MLP neurons of a small language model. Each row is named by its layer, matrix (down: output weights) and neuron, and shows model dimensions 341-511. Each number is 500 + 40 x the weight over its row's rms, rounded and kept within 0 to 999. Numbers have three digits each.
A block is one neuron, or neurons of one layer that tend to fire together. After each block is what it responds to, as a language model described it from the Wikipedia text at the highest values.

L2.down115:538478504458522512508453493444527490499537515474545502530536498482577545465567517543529492564546429500499522453507511570496487539558470452574480447479509511466557514508532531503443458524482450496569487584456534529537522540494445477567494472447491510538451454520484499533494540565488501494527483486529408480448528518483514569528471490537466478549496488532424552499562531455494510471516460499505503519487459526559505511539580448482525435451500460463488539436455509514470511431490493490495474427476528500522453445508
L2.down182:502561525590485381536483511482547483448580481536484477517561496503509493498414483559493529493534486614545436604473506547470503475509521543499526536498571558498472457436458480525491511497527536485571420437486553468491530447476518485471530487460461520557478478522513458556553487469496493486496516518507535489520441498459525467521630541537511485496562465509451437510487506459511412504527515506501460528479511523540519505478437515516440598531514483435487515489495492497497487458442520516401498565500502468484563539503
L2.down204:447464523585593568517489455472495511481478543497535526440511530466492495474461465466577476468539451485542536463543562482474516481502486448531479536524475475491533498394413496513518498504510489483585493456466485622493534512533518460501486491504535450469487558514472516534469532516510515514555499520495502427434513489542476591545497484535487514504491503540502482462519462506471471525544509544518516490562527498496500514488536537543515497496438515544463545479514519523497428529511528505627430507545537477465453493468
L2.down642:485564571432429515471496447477437505564552550531480503503497492415577475532527496545445486494503498496528466494458525489488521555476525424464471505488484455505471428526527478531506495510533534489494388500471460489530556501472531477442472458530480542443595485458508541454465467456486452495506479511510544494508555539467494429503498488450560510509577558513484540457508490539435538524517491504498545491485572561502569413504549550422557455526523473525507516536480476489484580417476519515524524567501440486510419515474
L2.down1061:527482497467449503512486553415483403486476521532436515481509472542480613533492451545484512481516549548491507460480469520531549488491490494491571564444484451519575512504415497544463500439472446489545491448538506502517484501465486499480437546443492492508473512528451491476479427528490551521590505564464551506506509478495537553478492500475476534502528515569488471530434574482422526483561407514524490520513509451519467521487493478525494535506404492508500570459478488441491521455468447537582447434465482510485540491485
L2.down1300:470508502413519505492540501458505484538429547431487514523496488499531528558529475504532464404485513448515513518401455511451448471499497490509503495507486502476498448462542469499465544426518526469481464479489491517511538532460504500549462454578462466516540495532490510502551533521464514500486509476536432491569496561552489484433482544505515480577444562457500550564539529421500485491520502569514470486559561582458396480451501467463512520496531541525477487503474483463528428539503567548508471530484527444492493444494
L2.down1364:534489458516421532583593427509435495510540578520483440480468450539505473556491466479464424476465504487483597437550462488508504560436548488501523434467516488480499490495516527516498460422507476522493552528543506601481465516478508525541519421590487510509486525528411514492488575503451528467507473576489460499482521492472533534499528488498452530484451566485543472465516496538474577489503486448435509481507572537500518485487538457545570489491415463540530531488481419451479561555439489479496518398532513501484539411500
L2.down1738:487479449504496519461443506470472579542442509495516498477542478482554595499500481471504498561567440546469486476503520562484504454485462500486529519553486558516623512459433553542565517486496524482551504520504492567505569570485487509503546520505615427536419528517528459493473553573475535502474447608574441501431565484540426558520474432521429496542512479488503485559514524504467552445465451502511505500474480488450520603484421473556481457530453402501485522535468467482480565547502543497578450430447543510480451462529
Mid-word continuation pieces. Second or middle sub-word pieces inside a word split after one or two letters, mostly names, e.g. Z-ach, Bach-ch-an, m-ish-aps, Wid-th.

L2.down528:510504531534488437448466530518411389493478452452492479448436506515520454465464506554499566508547462473542447575469472544421534455526486445590504500486464503413513524474491450497490498487494578559523495546487508453518462550536470499482480505505474542478434495504485438447453548584483487550466527437491487530465553537530525536461527549449494475505525485527501471440566490559509507589516540524455414489508468540546530492436548484535474398429476441495411511424399427501479482488527514544505538448499518456492534517367
L2.down802:541530470515534467572449529513434496474459510453491516476456494505473492430438517466526484476536534494540484548539459505499609490545483490540531529497422455487576509473515459497463547500516545498483493539512478486457533504546509499470523484490475495544552457470538488456481492519514516475490546535487527495402571473515463562505503544493569533518498480541509459492595481534545499524513476534495356494534483491505544545538548503522518465439539464436482542490509502499487500488501490488517499422463503521540547445420
L2.down1037:498530471528512472487520527506422449467525463456511442497517490522525432457523551584496547515492563426527442549466474550579490428494486511561495497518450450482469536463574435495469488539545548516422504586501484445489465450553516455487501467488538510424458454502466499498514481530554559459491501493539540504513479475512485512508571506507488570547494442507570528440590542473489460488496478541495383500489475487513500488457542491572451472450441511509544532515539507479476510550527506496541478446473533474503497498434
L2.down1076:490503506536510498542482506499439545538488505471465489429478538456547526487493529501471574506519462490553581552497494473449495485539450557560556557500503481460544508471516453531543492544534530470497514526497433515461524514595442469482451532550475508496520490456489474475540451491587532427540476466514513522554550495493504576540497474513545525470508568480485450496523492529528452505466516572519445499528516493588532503479549453478570495461510517477576495585513515576493456505475494601480570493552516487477519522426
L2.down1408:421457527499586484482552462485481460450478422468528484503566490522535535493490517476591505514475501461519592540470529468462587522497515510547565439500447499517426546436510464486503528586557519423519490542477420465478452511552489434467479502510491476520457484497440485492452455503561515457446509439537519507479483503518481496510473546455588447521490501488507562454506502548507528514498508499534467499532569565442558512473476597472439500485510472552558525496554469489522569586544475490482500445513492486474488441429
L2.down1424:437477454521509515459495440508444476543568505387452487531468426494488420412477481542473561447561539521486553554502479468474544484493536491564491565524452382424561491541541444513505520562499485490514532564526560565498464413489494534438509505493457523553572497486469562527477583489517506447504504538523447509431471476473473499499598491561528543512473557524478545455514522508531503517526488504529323472510462503524493516520473537496460517501514517442508570489519480500497535516512485544485494497514485553545427535482
L2.down1521:437497541553504517524460479491446535479475506422484504533490498537547512470480521486563582503507501487506558600532548470435579496438497469519472552457459448463532507483586455516484531570505468420586471529483448500473476510491464451419504505500483488464481509462445482498552525499578440497556530483496411510471509500503574544585511456515478521491486531493489476473515482492561599532469488518527353464485527541534530506465533476521467470430497413431486452545489473543489540598442508593471538423546480479532514571391
L2.down1522:458467510534525502410457502525446422494498409454496468457512479500520490523561505605525527502598576458532511598474537520479507481517488493524473501516531488527521458499555531482457525569465551462516434491507518448486504499441554468507525540486531485457450441518446478480414530614491480569488570550503449465478446520530500425566520463451474472536548525501506532492448538452599583510465568478480415530512459530414509439497559489486440475518439482445457480465488485443502525597497528460476468467468430505450486454376
Year-preceding tokens, biographies. Words that come right before a year or date in biographical prose, mainly sentence-opening In and since, June, plus professional before a sport.

L2.down194:547466544447512480550566536464532554532457469576534440530506508495584488508494443494536488472587525467504589438473481509536499530444498438512485518525488439464544531516519469469561508517502533478486549518452447511571606477478533501558564504468490442503460474530516475454599464478446497502516480525533452587460509469495477544493510453525529473474528550524484539575525439540455537496496520546501406518443473441502534523570513563528498478470484480476531460546520475417497486484456469493481432512514478395536456433493
L2.down239:551469471431534386567451510508539576516562465498524560492490476478514530492507488505481527524513533462521486479431477536448476514502543456458519451508475532494528507519475492538500461549507523517502552491519503403522507491495430503537484441560451457543536389540596477488516484510558496538527481551521490511492531558460491475508466507467454503458484556472465493591594523440507473508509484504453424531447479501534532459501455504486489496472581430484470456510520470503565468554475489455417456517533531511510480476489
L2.down345:407471501502460451540533471487485515441568519556507465549416497495555505480530462501513472523529494461481577499443509519521467456533554515549527513504496482464516464537468507453537518460531536508561541496454523552482483495463458453466506505464414502504447468539460437581537537445530520499462492586593514457493454534482499456461475526522529461525510491521498505506485517504503445512496413556521496575493485537541460543480497513590469464529533474566404464506465438531525402439528508437516468526603545523531523464484
L2.down908:573455482569500456527509508529470546601447477527519474508505468443549486467504514537544466489476531431502484516489522579486554503482499467431504535554531532496508482505414468542506471514488469527478459526593458480456536483490473512484496419478468503492564402498514505462507525559476496506458523530517454520526490525558498494504519491459444497482467473519462471465544503534525540532506490608473488535459464463477535511503467503483515490458492516542517501528517537532584583503480493498434548478469507446453461477480
L2.down1107:471458449517557542461538534527524547509526527494500491539475534491529480516420448518500559545485487498526589480471501478478521473489504532426517535501479438476544496435508454537518402468504524469452464532462546469477487449544457553459544439437511550512498487442491437550508508463531512469557476451517513554508462473572434494498492519513507508531478422498529488547497499519471467492508576525477526549448508555479534478535476536458491481508512566473433568514498500545511453490534468477527586582577536489482538555502
L2.down1500:446505519489533506544400572476505513464501567497465508484501477537508466543510461518483490531516503510497490434446538489530501483569487466522537518511561463460475458537530491463507494388476496569527505477459484550528489474467508476548512512402461428529486574530479455501506526442486502541560434539486480469491574494540472506559474472520529537614446495449452419543399505529483490527502509423493538513547497569535463523480513490522465526522534486541512471491501467508433500572500526393634506467522563517508516479548
L2.down1611:480471427480521462500519510487488534551535523488526576512525425496468502454484478552500442419447505483489485571493477513462530525439507452541507479514478552464498477499513440515482505368485448433448458473483497551590534497532499504537474441535448481512497475500520497473500527524451538458529557467498441512554478493578412501488501484496514531490505544510523562550553518464486529516466493570482425536516506543505440476478509446516487467449522514450500544541555448531516486587471478470445559492488492463514517501502
L2.down1968:444536467503550520502509459525420479551473500461523467543485479495565557500483504523531529502515513503530567434505567486551513531434485531482530575467511450428486509509506462514496491455456534485497529524387524552524480470448557539467424501527418423505405440465487503495504405491513510518517422443518492497454479486550508494491430496452470511466472520465510577516441481450500507503529512537475514466442500468547489484517511497581548459527550522513516465507522497512518432542511489478551568479558513478546504442524
Noun-completing word suffixes. Final word-piece suffixes that finish a noun split across tokens, often plural or -ation/-ment endings, as in act-ors, lig-aments, opportun-ities.

L4.down220:570587482545482515458471465489474505487489506450509571478495448483577498417499453502524485514559542506521526543459502462519530494520504512487455475480537477461480565518484465528481447515548473475471475529488445525454424473457462438443492547435491495476478543551498517479543444412473496469577570476548537502549539534497508517532460460539435513543496485556570500489501518531508552557547522556534407550523454538561490467401578413553478551486468521458496479563439519468480485503411488610480543529544521500481531532499
L4.down561:511553430488521498585499472516508493497482495509507540501489541546398508536531530541458501451533490567515517556443498523495591463502467433536540465571527501524499529469441485464500478444520501487528469546508526403484545549491541462518458530466491537445538555508502492454504446517545503487469466441490471503521520580492562441443558472525482565519512485544537522554527517502607452549561529521484467557480515541530516486452473569528507466529542587526489462439513540486607480543458496545448478491521508494549468524484
L4.down995:497583514482530516539487558512507500568522512459505551619531427513494495481518522571498441509495489545477535547509422510501537479494563489523511419551534520480510578480508542467425522521486548520476499553483542413488465504550525476449463486446556528441498553555542468494484460535517505419494495446452548517458544537499491502522502491494499545487449427501528477436455490454573545560577526550472445525557475514536570459472543497565482514497500571569480481473511571488482506514462523539517521536540469514393440540478
L4.down2020:485602510502512449525454494495487500471471465502543515517462433523555536472566502556446545442501530508513491539428533542508596466465434519444534467553526581538449500470531501481468419500476527454451462508468600555451543453521531472493461488499498481504581564558541491461543513534537527523485507474564584536580499536515518524528466518445480519512508544510473492529526529555503609490462502521554480529493475507500529532556514525538549550540570531524471470533492478510479489531485525493454484453541467515521520535451
"in" before numbers. The word "in" right before a number, mostly a year (death in 1975, completed in 1979, in 5 heats); sometimes other tokens preceding numbers (District 9, March 4).

L5.down136:535558474502525585492503508527518532581543524566481484523534555507554467452572586489506483535496495469508505460486493475503442436479524495530517534532467482516551491441491451497518477522531598448495464568560503525544453515482501465456498470446505471525463504507464525468473529510451505544498507482504452536511555497524506498499503473474535440515523444515526433506513554601475517540411584504445455526504481470501503490457596527527486477566552540476468492426472480495509524560479416520515465478516477575489561445557
L5.down963:497552438525529608461460585503527517547487527518485483476515553543531486489563527493505458578525466472457437439472465478480506525483515512536473480539488484485535503432508458502532563516502565408545484501533486529495415537501467500448459506415547537548579441514454510455466496528497492581451494519525486539553476511484536474496467453572528476499510496522504450518521494603474495543479549517507487491551459494536487504441576538538505512542515438513491520497515464574481497509488416518520445486503473502536484527485
Word-piece continuations. Mid-word pieces completing a split word, especially the -ing suffix (represent-ing, neighbour-ing, rul-ing), plus paragraph-initial "In" before a year and table pipes.

L2.down141:524497512504492481481514497520523519452455472532447521534447509509525521506431447526508438437481497501496516501510528563473462420485515522481452514510444440498460533519502505462528443526477543499500533507486525464502500445514523494559449491447470477508560560511627469539481546487452544488509565502548513545534548474473469468473532607485449542539507465480388453518456509448525566499513481461386504468470464538532440442505509526438451467456516562502521453470564513531453534471423524577459499466507622487459435436516
L2.down153:480501535455529469521547522528485396491526469445484506543472471554491518535528464442532464505541523488516536559470512510476493474487532475508519428505499507508463513510481489443496511554468499480489481534462572600504491521521505510526445506526481472496403587474536512581444546451530570541440537466485524565542528454504446500477466521479532436425507488500481532496459492472477441462595558492432520470436433501460511456581519559462503533495519490595492506510523484420562534480532511496511489480443518481439473511619
L2.down449:480489524515505481483498471520540489485503499492486486425501466509554460520478445635474521482515488536531538537436428518498510454566452426545541568504448489474458475479469501501533460494492606459514440446406502474500524497510536503519544491491521490461441521491469441508450530516499564549485566413497501547471460499514493490488513556478508468529569433525497482488472550471564492556506530557442496457536533515524479470568515519530486441405519524491467587460529418517527521528494531503500456496521566478542479460581
L2.down481:468485527490558524479496509502431556439466494467452496523405460546509587548493487520555456511501495460521515507509546516491534487518506461496440512413464390468521550535494488438466495487463616506500426511485570469497508522550473458506449549503497466513421534544488478534403536558483540586480584400493536486552535439513391534509531536453440510499520481520473534502433472495519512475468509445472511514462504497510491473471515651456546517440493492570511467490561447468548563555465516457400433440478541501442446466487
L2.down1172:523510494550512458549560473477489401458545460514501518536550483494581486503469536472585506519471486424502483477432450540479557427535518503502464460465490441506428488517474491453533496467463488498530516515479611486498481506523511446529502539501503431542483517502573509528461538460489545468456530399497531481508605477492414547408489547464509540441501485446500533446512444492563383554480467509405594486507573534537478555501557582479528513461505483540517596484542476543550534525500526488425435495502532487443488463544
L2.down1437:423521524524554518462540493485449479480442467485515530459529465569529499593544490469486478541497466540578521510455571577463602584521438484564487447488513484521541527515477408503524539532492573468514467542461542565470500529588486478532446528555509429487414489467495489561435449482576524586401542400457483489515471443502473513455457541523551456512493532462468561498533510466482463495478473476482493470502503490496545464480581539415510453436492453553577525533568432486557511572462574483498440455444471484456473453418
L2.down1452:593541524466524543546535513452497476547498502416503459468560381548497520540549489463485448490504515477463556460524538436493462412523536508518507460547566534488511463484574482508503500526454483503464517542485551505533401490505543519518440602545474499400533470506526545490505472571458564556439452551468524445473430509491507485498483552499480484515541460511561483448523460451536521436508427488545591517484509552503387478524548476462533465475501512544468452504496461489474500540489590511518500487545597515413549508503
L2.down1932:450477523499566502458517573484414548437496509485571500479474430495555543483487482499581528514510543464519539563450577482457584500561474464436508446480493479460487551533477497480473486520527592440490441565416503498443577534560451445487517536517510427529449500494484503523416524547507544556410522509538555481518495470528482464513458604511575415488508490478499568477479505498552490520451477492483464509539565504457507467556486599502563430530547438554567532509525456506499538552453546489418483472460442523462466458518
"One" as pronoun. Mostly the word one used as a pronoun or numeral determiner, as in no one, this one, One of. Weaker on another, following, either, and scattered mid-word pieces in headings and names (M-ain, W-ild).

L4.down1402:566566546435496542494469484464505488549508512429495554435480481435478534543484484523528514567567465571477522511534523497478504510563489501495593506522555502487417496529528503520484534466476387498453500470483494567516506456422516517469554551479467531525502555530530454491465566541589516516541421489460508484501473530510516471455551498445518507499483450573524495463527610524571518433492483431524454526472491525461489454479518528530541558539441452508515511574542452490507522517542497453459419497493458496491562470594
L4.down1466:504516498520523535491512504510493528521520507489506458504509506484500544485499521531516524504495502497532496503498466518532490510478459496478473498508475513495512454510469510509508456501499521514502478498474485497521487511490513515497477499523497536498481487504512536541493500519483482481492495496513491537506498470510501514526497504503540525509483496495512508502496509492473499538508489531473516506515502504495476462489490497489511506491486479492515491477498542523471499484513498504508502502511503498509506498650
L4.down1561:543526506479523555460507467550396502573510532529467446481419475479526557472501497482522474491476487492508529500437569520491473535454518503482504478539503565459522472530483503499550521560466503496505411486493526493515411589502501507491495487554447473478506464506562484550443507479518504558507426491583463529486548505626478574543497479531574504459549506493478500542566588465438459487571497467448525506498508497506507458491502492520498482507504506594509457544483492543555515474521546516515552481521497578589450486536
L4.down1807:565508514474469551469513531483459490508492533498552452493533460509489518552417465581523467529545500523487541443499480489490483534525470510451480454520521522459457437461527489514498466528496430537460521489509512525581491492484524481513499484458488474502505452486521480531491505529496504528553467506491564528524402430470544461565504508488617545479425449502523551503547512531436467585492472505489536514485513470531433440510527523484464490505505532495523492523480513565489537432503579515511501493551529447477526502640
Plural nouns and paragraph breaks. Plural noun endings after counts or quantifiers (eight appearances, three new stations, various bodies), plus double line breaks ending Wikipedia paragraphs.

L5.down662:520446495466449492460592531518476531518552519554459485430510519474492484514480558499461482482438461439476463477568472526528503475483533488548521492487487492462511495494539535483563560507464531534552534566561550559460403490508515533400532472513575551508534507459435482495496488521471529555464573510487507497473512540482517542513428500575469535528479470456440511496573550504459523508433516457473556498483450452526531468489482512585458487527513453538492527486463458542520582461511486527489450438485530425509587435520
L5.down1314:548487418495471541506539534512519550502531501492490521448528462509509534471538573498469544533556491469561569479483403495529523450486480513499587534517510517483508508495546502525503525485489520444551548491512486496428436493478556564457498480485535490492474463496459477562485475493474469497474565448549474484504511455540541526497456498511499477536499455537447473574547469504432513440491473555505572500487459451531533576538552529606412512515496457467465521443503524520513532467525449547504531508546509476500573496475
Names and table cells. Mostly word pieces inside foreign surnames in lists (Lund-gren, Bast-ida, Pietrzyk-owski), plus table and statistics tokens such as %, |, and digits.

L5.down172:476596507437486511484478505493471504538482477483454553494506441532471497476469531473561550458540498478527450525429482509417521492517507497428533498488510538502493508565517508406457438399564477497508558482480503525557487510470510438557556542496497558532541458477482508482558530466453547528500498530501514506413577533567471478492494444492540536586530484450426568540517545427487532484412527459381415497499490508538458509508536464433405516466530480580540552458482522518425501543516449487444482452406529469508536495460
L5.down763:506547514500418529536504493427465483431521479510481583562563526526526566468528530457479485536477525458467499559491547482410418528411512495549508447481525542539536508554487480487458461464573505490461515473484554530421501479494463550486424419482546484480484478518504505443530531496476410560506481395451400459452452518462487446507478499489524499487526507480524508492481475433536502512511509513520462486485550460578480463553476445394464486503549543506512477505529492499576558488515462491512478507538486568534569503504
Word-continuation fragments. Word pieces that finish a word begun by a short prefix, often a consonant cluster, as in br-ush, br-ake, fl-ash, soft-sp-oken, and a few words after tail or sound.

L4.down347:463514523489494524538505505463483475469494511608445483534465489532520516508558457511455457420541468448499480442472478431423517496559433446478485508515530497540468434477533517480530519537439473524413443456445575470468482457526530516540513492549431420488620484593582486454471489509579509534459497464490525503523458524515545569488442521454512483541469503508443481559492475521472472503453505523507581489515521520417510516605429521500581448559533489499502510589569524543507500523532483543507494499390478509518471464427
L4.down606:467508540520524529512430520448518508459486457489458491552484491498506502480598545515494521477538495478557465505446528494468494459561538498503547511546540487505467484463497538551504468462493523559447433499496546495546447458516544452538505446470528400510491500518529478462479472529473477474504559458506509554516553530510511450463477500510524520527422458556560483511423459497492603496496516549501471516508424525449485531549534468525532494502490513481561525538488548515535529507459485531504496428524460514461467501507
L4.down1055:497562510531551435497505456474525478390481489509563466495570468481508502464445528557498499450471489486548495532497480470502460416532504508500590554495447388479485506482602526546523450472534548537536478570529518484496462433478571520488595502429520463437458530495480486441527477470577479536469569488556495484504510485522520575488436502545491540494516488490500485559406524487456525539559467504485443559588524510434476513531499519530503427443473593505460440514514517483508521536545484529546560544523487494486533499547
L4.down1299:587537476470592528589519499462480514507502536541463508484515529497469544550547484418542463455464528502491410487520541497547489467491555458440458504539462483549448514463549531495478474441556512479544484525578514516423448444477407532493558473466456436519540478480513441491454434469527499565441458461515506516476495484470559530469464426490536499479478534491520498532499472603469556512505534491457474531524572499426449500499437539512509563507507503424495518487489490488547462493506465504472466449522470567442451468614
Object pronoun after verb. Fires mainly on object pronouns (him, it, them) right after a verb or preposition in narrative prose, e.g. succeeded him, turn on him, described it; weaker on scattered word-piece endings like -estone, -ations.

L2.down139:516477442504470581526469553532513452528533496395561488425384416495493494458448576520460522505543570503549578579473500509468462502500476424440499551459564495407493545547532525521426495541493493539523469551473504572423537557513569548476445522487478474469464489462470522502460530460523525461464497473507466502490527517453460530531517493490499412453450500462480524483485471505504527500533475568529450488466424436532481475514484488487472496468495493488508587503527510573537466458492471558516490487442416487514493501597
L2.down339:484454506499468512505525500487442444543550533516502487452535531481382523534499544566442508564554405562530408485537403554543480508512470456546478543463466495594582462439478482489483482443427580490581474490522540511534510548465538537551496507575442569482439447491509459470416443496500531567479560452489478508525538506524510489499432469551478507498516460474475448496438502434477511483519499565488505503558524457454437500515515498468522447469548527511521522507482495496511445527567564492494512512504478510494552510483
L2.down1009:460474493474505542527499489450477429466607507481526500494544523459420513520555533426511516530491457550497534469483500452498508519526499441448495404483538524548469531547489560479572441508440515517564472512470497573486587525454513489555467495537458503457411503463484465515464529504523497462518449441444485502518510485473499542480479463520545441461464546440496530494416513475473427455521497462551490452565572499521464491533458535483553535500468533516538520530483524521527462489473483512461559519508460566450523544514
L2.down1160:480470476405494564459530502534494462506505527538527505500518426501425474501477510530439565501539526519528481489476423513547442488469467482486507531513514522578438499516500485504521560504486531480484505489507525444468515511471548577504507471452514531436538498506503537424469489492534483508515531522505466566501456507490486440472537457510494443511544461464485483453555562389461485523557477513534510456485536515466530536558486436521498468493484528502417523465481496506434493465538533499543498508510489505571452533504
L2.down1323:483452566521500544535553598513488440537539503477509472541521469513441515456530531540462505540555506523547452540548425509466478495477479495527481509452522434525571513494495480484507498518512536475553483512483526490517532555487543473535437524552469497476459472495516482425475448520527553507476538476490439573477504508477508468550472448517480444507500494490437494490456483462456472520510485524577419507452471468485473496544564537471481462470467498512487524489582517510508442539502529580606501496499432508480504519502
L2.down1382:485511481477442469501467529479483429531554519478520520403482457453425514442491516579432473493565574482555522550548432535448517505443509477585460551484497481549530443516526482477471508512491524533526467523515539499480442543504526529526497473522524507491552455403491474501446494501486486493495613438499502574471544495489441543557509528429459468550495461448521419460533519411474569522528500559526486482510469505470503540538514474490496425480558509506529599499541514506462483490501532494555532514516431530515525469533
L2.down1759:484465445509480529459516438462500489551570564462513508417544464485462488532471517520412426520516462524544500468496527503507521454454479447502507433428509471542506551569529531516520512510466539531552526492477503518425538479464547490534526499516469498467469521469486490501420502502468540502500540471477532522481483481468518506439452516556496469515517507420468541421507554412448478489535448559512558507547496474440425511509532470475558430460530587529499568475505480457485398503547519463530493631522541536531563549540
L2.down1770:499521476549561474458508484523496507492535512435457483431504388537535497490486442544529491492499530536521593521442445429516540534540568503555546471442406391511525467496490411502467542521527514514514435487485448483513490461485473469525510512513464483567457541457474479522397507536520478536471571452516476552511549463473396485525484495565496494564464443528496509458546527468497489452502524527554381454503520541423543512494501522482518468475490582517492539498521514516500469505468488494546523526471475546493486398512
Object pronoun "him". Mostly "him" as an object right after a verb or preposition in narratives (loyal to him, shot him, tells him); weaker hits are scattered word pieces.

L4.down222:524509564515426463465524509574564543431491512575519572501480555512546505564475528453573507505505477525477551561470559444441500479486548472432496538517564557534488469470506522539470461470522402452579495526475509437493505459515448503513512435428484507491492470498512490472567513547436529452503479486375501487540517532564577523570514513527546448453496451482536568490523466489487433530456533553539447544463487510513505601514531516529551534509522542515490479526498541457502473481526455506496518432565457489496494487494
L4.down706:489507551485463560560536470504510446543545480470601516510531490508452557509498519519560510468563493484520498576511500489454476524491523543491517450510481476467472461425499515467474533483528460508605450475519497482392489554448504544485528473470513466545449496533505489508460459484449584551506488516509549436469421539508579480581456430501493470514504487435536477508570477450529474420470396465543525451452465476446447494523479558557505531555475471459508526530527506535523480418524486519477490538475541539486494526497
L4.down1063:542515444508484561485487539555449448516479525535512452531451497498529490535530494558500508520505567440544523483391440497510485578476475522529498511508545445548518488470504474565505521422576547491523482511439495515489583488484427502452477501509464537496473481486505475488459573453468446529468511521521438522500543588444446512543537505504529506506524477558501430440526492540469472544455491511434536467451554532542567478451491484486552480552571523487493484454416450472528458556480502509486523540467469483469526561553
L4.down1716:490529462451483539525456475523482484379532513537527512527524470509516498446574544454511426569508461538471525533494513514489479504473457548505556483509517514525495448503507496494500481452577554515569536536487394518494468543513521467426492496539534468505481538497505465469432518486481521522507491498469467478497564532530527545552496491514584480508535529567486480419503464522504457417449561546472474485542501509448475544469512482448565490508384487483420477522520504497518549531354460451497511529499456426527506507508
Second word-piece fragments. Mid-word subword pieces right after a word's first one or two letters, mostly in foreign names such as Sh|v|arn, Z|v|ijezda, K|v|atarna, plus some English words (l|ath, kn|ew).